config = dict(
    num_key_value_heads=5,
    norm_place='pre',
    qk_norm=False,
    init_std_up=0.0233,
    decay_shape='linear',
    final_lr_fraction=0.0,
    doc_mask=False,
    max_steps=4336,
)
MLP neurons of a small language model. Each row is named by its layer, matrix (up: input weights; down: output weights) and neuron, and shows model dimensions 16-111. Each number is 200 + 20 x the weight over its row's rms, rounded and kept within 0 to 999.
After each neuron's rows, "fires on" lists the tokens most often at its 100 highest values on Wikipedia text that the model never trained on.

L7.up153,199,190,161,207,196,183,161,161,196,215,248,232,236,221,187,197,225,190,214,187,193,187,202,213,191,231,184,161,202,214,182,246,218,172,197,185,203,179,200,199,207,174,159,206,213,180,220,168,195,229,218,213,240,187,178,204,215,173,215,213,201,210,220,194,224,205,192,187,179,186,220,209,219,172,208,188,240,230,205,202,222,187,228,177,182,186,224,186,191,201,189,178,202,223,204,193
L7.down153,195,228,196,161,187,225,194,200,207,153,160,217,212,175,189,225,217,183,184,235,208,169,244,229,234,168,203,214,203,174,235,169,209,216,193,187,214,185,218,188,206,207,236,161,208,183,219,243,204,156,209,193,195,194,182,200,198,180,216,190,153,223,179,217,199,193,211,215,190,195,210,187,204,212,188,224,193,185,163,194,180,196,214,216,207,213,208,175,177,227,204,211,224,174,209,162
fires on: "d", "and", "out", "old", "m", "mb"

L8.up318,193,178,205,177,163,216,222,211,149,180,190,154,170,196,194,198,199,213,182,166,229,192,206,204,192,217,210,195,215,185,188,200,204,208,215,207,204,184,182,223,188,199,159,195,160,207,200,183,207,252,207,207,216,224,182,199,208,221,215,204,177,174,237,222,197,229,194,218,175,193,199,218,207,209,183,210,217,205,231,214,212,193,234,202,199,176,194,223,204,181,203,205,213,235,197,181
L8.down318,215,189,204,216,178,155,208,199,217,145,177,213,255,202,199,212,204,206,199,227,188,195,226,193,211,255,162,206,198,225,224,211,185,198,192,157,174,210,199,219,188,208,214,211,209,174,178,165,194,210,177,228,214,210,227,214,198,216,166,206,177,236,237,225,195,211,214,156,252,195,208,175,202,167,180,215,187,205,219,199,197,194,190,195,212,200,218,210,200,208,214,225,242,198,194,205
fires on: "or", "ol", "e", "ma", "lo", "ing"

L7.up483,182,222,228,160,202,221,212,196,188,212,225,213,234,222,205,210,232,230,162,169,206,189,197,141,196,186,214,184,221,230,229,235,221,207,213,204,198,209,251,225,201,179,174,188,190,186,219,192,233,209,179,172,199,197,187,192,191,184,220,190,195,224,209,193,224,205,196,185,200,234,205,211,162,198,190,172,167,206,194,203,182,203,188,197,248,197,226,220,180,235,129,196,168,232,228,232
L7.down483,201,164,228,246,171,210,189,186,222,177,194,182,153,164,147,154,172,201,217,232,202,196,222,228,208,220,183,169,184,183,161,174,197,195,192,182,204,201,183,172,194,196,222,220,224,199,197,191,190,166,210,228,196,227,194,223,204,206,174,180,214,206,189,195,198,205,214,199,203,192,173,189,241,193,223,233,230,175,228,174,202,196,211,198,168,204,149,167,187,164,256,191,219,200,187,171
fires on: "g", " its", "V", "com", "C", "'"

L7.up814,195,198,191,185,160,200,215,155,235,183,190,237,204,222,179,177,224,209,200,185,212,220,181,187,169,202,209,199,219,201,238,215,249,193,208,200,208,202,211,201,176,190,143,225,180,200,185,203,212,189,194,211,199,187,191,202,179,176,219,217,204,174,190,207,250,216,194,231,203,180,192,183,185,185,221,224,205,194,206,151,218,190,212,174,230,164,217,181,229,192,173,199,207,248,218,161
L7.down814,216,212,190,247,179,231,193,207,205,198,203,182,184,191,201,183,210,171,211,190,172,181,205,171,194,189,191,216,169,227,159,194,214,194,210,196,193,210,158,220,210,174,224,184,255,197,228,201,230,233,180,188,215,223,231,220,199,176,196,196,212,198,177,188,177,206,204,179,210,219,205,221,197,200,202,176,206,199,206,179,154,187,223,208,200,192,204,191,157,204,225,187,188,179,170,231
fires on: "in", "lo", "ence", "ick"

L7.up911,213,189,209,157,234,211,187,230,235,228,192,210,233,189,178,221,204,192,207,198,180,201,205,204,246,216,158,190,164,202,179,228,214,211,216,191,200,225,230,216,225,173,198,222,235,231,203,185,188,232,186,180,185,168,188,182,209,193,203,211,226,199,248,181,219,208,187,215,227,238,172,180,203,215,179,174,204,195,180,214,234,195,181,182,215,199,206,175,218,191,198,203,197,221,202,194
L7.down911,214,216,196,204,165,219,190,187,194,187,187,196,181,219,213,222,188,158,190,200,180,226,205,219,179,194,222,193,195,220,169,192,181,193,205,221,214,184,186,184,177,199,191,190,203,154,215,198,190,173,194,199,190,225,183,207,193,171,227,186,184,169,176,192,186,190,229,174,192,197,210,201,211,147,191,194,177,224,202,194,207,220,151,195,179,188,213,215,184,206,206,189,221,157,174,181
fires on: "re", "et", "point", "ence"

L9.up200,202,214,225,198,137,222,249,204,162,195,172,202,179,190,172,199,193,207,190,178,236,163,196,168,191,198,224,179,212,204,222,220,230,169,169,211,217,219,241,200,185,215,188,199,194,208,206,218,222,238,199,203,211,200,195,227,184,226,227,196,205,182,250,203,180,232,219,187,193,186,184,255,240,169,192,208,211,214,228,214,223,192,203,191,212,206,214,217,201,208,189,184,221,219,176,177
L9.down200,204,189,192,192,228,217,173,214,234,170,181,216,214,217,198,204,145,181,191,203,199,210,202,217,233,221,215,211,213,185,218,220,213,186,216,256,185,197,189,149,209,169,207,202,225,194,248,173,208,197,183,190,209,204,206,241,201,207,203,219,195,186,210,231,221,183,205,201,190,199,221,163,192,177,216,212,181,224,233,206,193,219,184,191,221,213,182,185,194,219,208,221,212,206,169,210
fires on: "ing", "ri", "v", "o", "ic", "e"

L6.up651,210,192,180,193,174,204,171,226,224,203,204,207,188,222,181,199,210,185,192,164,193,174,159,166,204,191,171,195,208,215,182,214,178,207,234,192,221,180,206,183,233,210,199,234,211,163,206,236,219,219,172,186,222,197,172,197,158,201,182,201,213,208,177,173,231,211,235,192,185,192,169,227,195,203,189,173,211,211,148,204,203,189,240,199,215,196,204,185,187,211,198,210,229,197,185,213
L6.down651,187,196,192,217,235,188,247,175,199,221,184,193,175,158,215,234,191,236,199,213,200,203,223,217,211,220,225,192,186,196,177,203,208,207,185,233,214,224,191,226,198,209,203,192,215,210,195,180,197,189,243,224,206,189,218,209,229,222,194,220,219,186,217,245,131,197,203,199,212,185,238,217,207,164,216,191,212,205,203,219,203,206,207,210,194,185,192,175,224,193,235,210,185,211,221,191
fires on: "th", "and", "id", "ry", "ified"

L8.up836,215,175,195,236,204,210,211,214,190,167,173,210,227,176,172,186,193,188,163,172,184,193,193,175,190,194,175,179,208,227,236,207,225,189,168,204,211,187,201,204,216,198,177,177,214,206,204,194,228,187,195,211,172,208,235,199,181,218,189,195,167,195,217,151,214,195,186,216,202,177,221,204,177,213,238,185,236,197,221,199,219,186,234,174,184,186,217,181,201,197,197,211,216,236,169,198
L8.down836,166,207,223,209,194,213,180,183,243,208,206,183,210,205,214,192,173,207,197,229,207,189,178,214,229,154,190,177,187,174,197,206,206,158,206,177,189,185,209,175,205,200,228,207,177,223,234,164,199,207,186,221,208,183,173,183,230,199,201,202,213,218,186,221,222,218,188,214,217,200,156,217,205,153,186,225,204,218,162,177,197,220,200,173,202,208,194,183,194,218,253,190,191,199,184,191
fires on: "ation", "t", "k", " League", "an", "ta"

L6.up286,207,160,202,219,198,233,184,237,196,181,201,195,209,206,185,213,208,217,205,176,213,210,200,237,177,192,184,200,171,220,211,181,224,231,195,187,173,174,166,197,218,205,185,226,234,213,232,198,210,193,195,226,172,193,234,207,185,218,221,202,196,219,214,189,237,210,169,213,200,179,187,220,183,221,206,198,184,206,245,206,166,200,165,210,223,201,170,143,201,195,204,166,162,206,152,219
L6.down286,191,198,224,177,187,179,211,200,209,212,178,183,188,196,226,183,178,183,195,202,210,193,190,186,228,167,219,209,243,190,190,196,219,206,178,178,226,259,222,198,162,162,212,179,183,214,196,181,192,208,197,180,226,184,183,210,231,209,222,214,215,170,159,214,185,208,204,179,210,234,209,232,180,177,180,196,194,192,159,190,210,194,220,180,216,194,186,241,171,200,233,168,204,223,210,174
fires on: "t", "ta", "s", "se", "vel", "st"

L6.up182,181,183,205,196,194,220,193,226,176,222,209,154,158,165,179,203,172,205,188,242,231,178,212,196,203,196,186,158,182,198,197,189,162,233,231,185,152,224,214,231,193,203,194,192,223,222,199,184,220,227,190,188,232,214,186,187,200,212,205,178,209,202,206,237,221,209,229,215,212,202,209,221,206,244,187,222,174,189,224,167,223,213,169,229,217,223,163,210,185,166,183,170,174,201,189,183
L6.down182,187,180,222,221,189,165,182,188,237,181,196,218,223,237,247,175,184,236,224,162,191,207,181,224,195,174,198,203,229,229,207,207,214,212,208,215,245,197,218,194,196,182,217,203,231,176,206,194,183,202,203,205,202,168,217,228,198,190,158,248,199,207,202,205,205,195,213,187,248,156,167,182,188,153,194,180,244,211,216,207,174,192,229,202,189,150,222,196,205,195,209,224,215,186,202,229
fires on: "ing", "w", "in", "ol", "ip", "out"

L12.up236,186,216,192,191,190,204,228,198,198,191,210,195,171,202,175,192,201,200,202,188,179,223,194,171,231,214,167,146,240,227,211,199,190,201,202,197,226,229,206,214,215,193,206,164,205,202,199,192,194,199,213,238,192,214,219,194,188,203,194,169,204,191,220,179,223,222,196,177,173,196,212,193,210,173,193,194,208,202,202,163,212,207,211,228,187,209,169,190,226,209,166,188,207,210,176,212
L12.down236,216,183,186,183,231,209,202,218,178,209,193,217,228,230,215,197,205,197,173,181,189,210,209,219,210,200,218,217,242,186,186,198,168,222,182,209,191,221,189,175,186,193,188,216,178,197,189,165,214,164,174,189,180,193,204,175,176,208,178,160,173,194,199,211,181,213,183,224,221,241,173,227,196,185,212,221,188,178,209,183,192,151,214,196,178,198,198,171,201,219,210,175,194,206,190,213
fires on: "st", "th", "d", "w", "sh"

L12.up490,190,202,214,221,210,209,233,233,187,186,201,201,164,173,210,222,217,229,186,201,195,185,202,203,209,201,165,183,197,205,187,204,220,209,182,191,176,213,188,218,199,175,203,206,224,206,197,201,197,233,186,257,214,184,237,208,200,178,181,192,189,196,202,160,241,221,169,214,165,161,250,200,241,213,232,179,195,224,204,174,215,208,247,221,213,239,209,214,170,209,173,206,194,193,198,201
L12.down490,234,209,167,170,213,231,170,199,224,198,194,233,214,227,203,201,150,199,214,174,172,196,171,192,194,223,223,230,190,176,191,209,211,189,223,184,222,245,199,212,193,175,164,199,185,208,193,203,183,210,209,148,217,197,181,202,209,208,226,222,222,187,217,230,150,206,228,181,211,223,189,227,185,174,215,228,198,192,196,206,218,179,188,174,211,176,203,210,180,197,186,177,211,189,197,175
fires on: "al", "able", "th", "y", "st", "ba"

L7.up104,204,172,161,179,210,165,197,195,204,202,173,237,248,208,206,217,201,195,204,232,192,203,186,183,203,219,184,173,228,216,173,247,207,185,210,211,219,206,166,172,197,193,161,190,197,184,229,161,169,212,192,203,204,188,190,238,187,191,196,178,189,197,208,219,215,214,196,174,188,195,221,232,241,224,163,193,205,201,185,231,214,205,185,227,228,249,209,209,217,193,202,174,209,240,199,154
L7.down104,188,224,228,186,217,232,199,205,175,203,213,192,171,232,215,226,209,180,216,202,232,208,238,182,208,191,203,225,219,221,211,189,201,206,203,185,229,211,236,197,193,215,201,226,234,227,166,237,199,198,203,217,209,217,179,195,199,207,223,175,163,169,245,183,218,186,210,236,208,176,197,181,169,225,221,214,179,172,197,140,211,183,206,182,180,196,186,179,161,217,207,192,204,177,171,191
fires on: " of", "d", "s", "p", "th", "mb"

L4.up1187,186,197,186,210,197,224,200,189,202,176,202,198,172,220,201,179,241,229,225,177,161,188,202,183,241,214,189,201,206,218,171,221,201,213,197,225,198,172,219,187,221,226,218,153,199,226,201,220,230,209,205,229,203,225,196,195,220,173,188,191,197,196,193,205,196,216,195,189,212,219,188,222,192,192,208,198,191,194,191,154,238,205,233,191,232,171,207,218,187,238,197,198,208,172,219,176
L4.down1187,190,189,191,192,217,213,176,234,167,220,187,173,200,221,192,190,206,182,217,175,193,210,198,188,209,222,189,231,229,217,223,206,183,193,180,238,212,229,173,172,183,208,206,203,215,176,196,154,199,235,227,240,208,208,219,205,179,190,161,162,177,180,216,258,209,218,215,214,184,179,188,205,171,186,204,200,190,166,223,216,240,194,207,234,184,204,236,193,206,182,206,144,236,232,164,192
fires on: ".", "e", "as", " 19", "en", "ium"

L12.up379,196,203,195,221,171,194,185,177,194,215,190,160,236,238,193,156,212,244,203,207,182,179,167,212,176,203,226,170,205,214,184,212,172,205,177,218,221,209,181,211,197,185,218,205,198,181,220,200,236,191,200,183,182,154,160,186,203,206,188,162,177,188,202,185,190,204,190,211,208,203,238,205,220,198,194,207,183,211,196,220,173,185,221,186,221,197,223,203,218,224,191,180,195,206,189,186
L12.down379,183,251,217,188,176,208,228,224,226,210,198,169,216,190,180,222,224,185,221,223,226,172,252,158,226,203,172,194,187,191,173,199,192,198,183,160,194,204,202,179,209,252,179,194,215,210,209,228,193,207,213,212,146,200,194,234,197,174,200,203,240,219,185,194,205,177,208,225,180,208,179,194,150,206,193,163,198,207,183,176,174,186,203,225,220,209,185,215,142,172,209,202,219,209,177,218
fires on: "e", "y", "vi", "ed"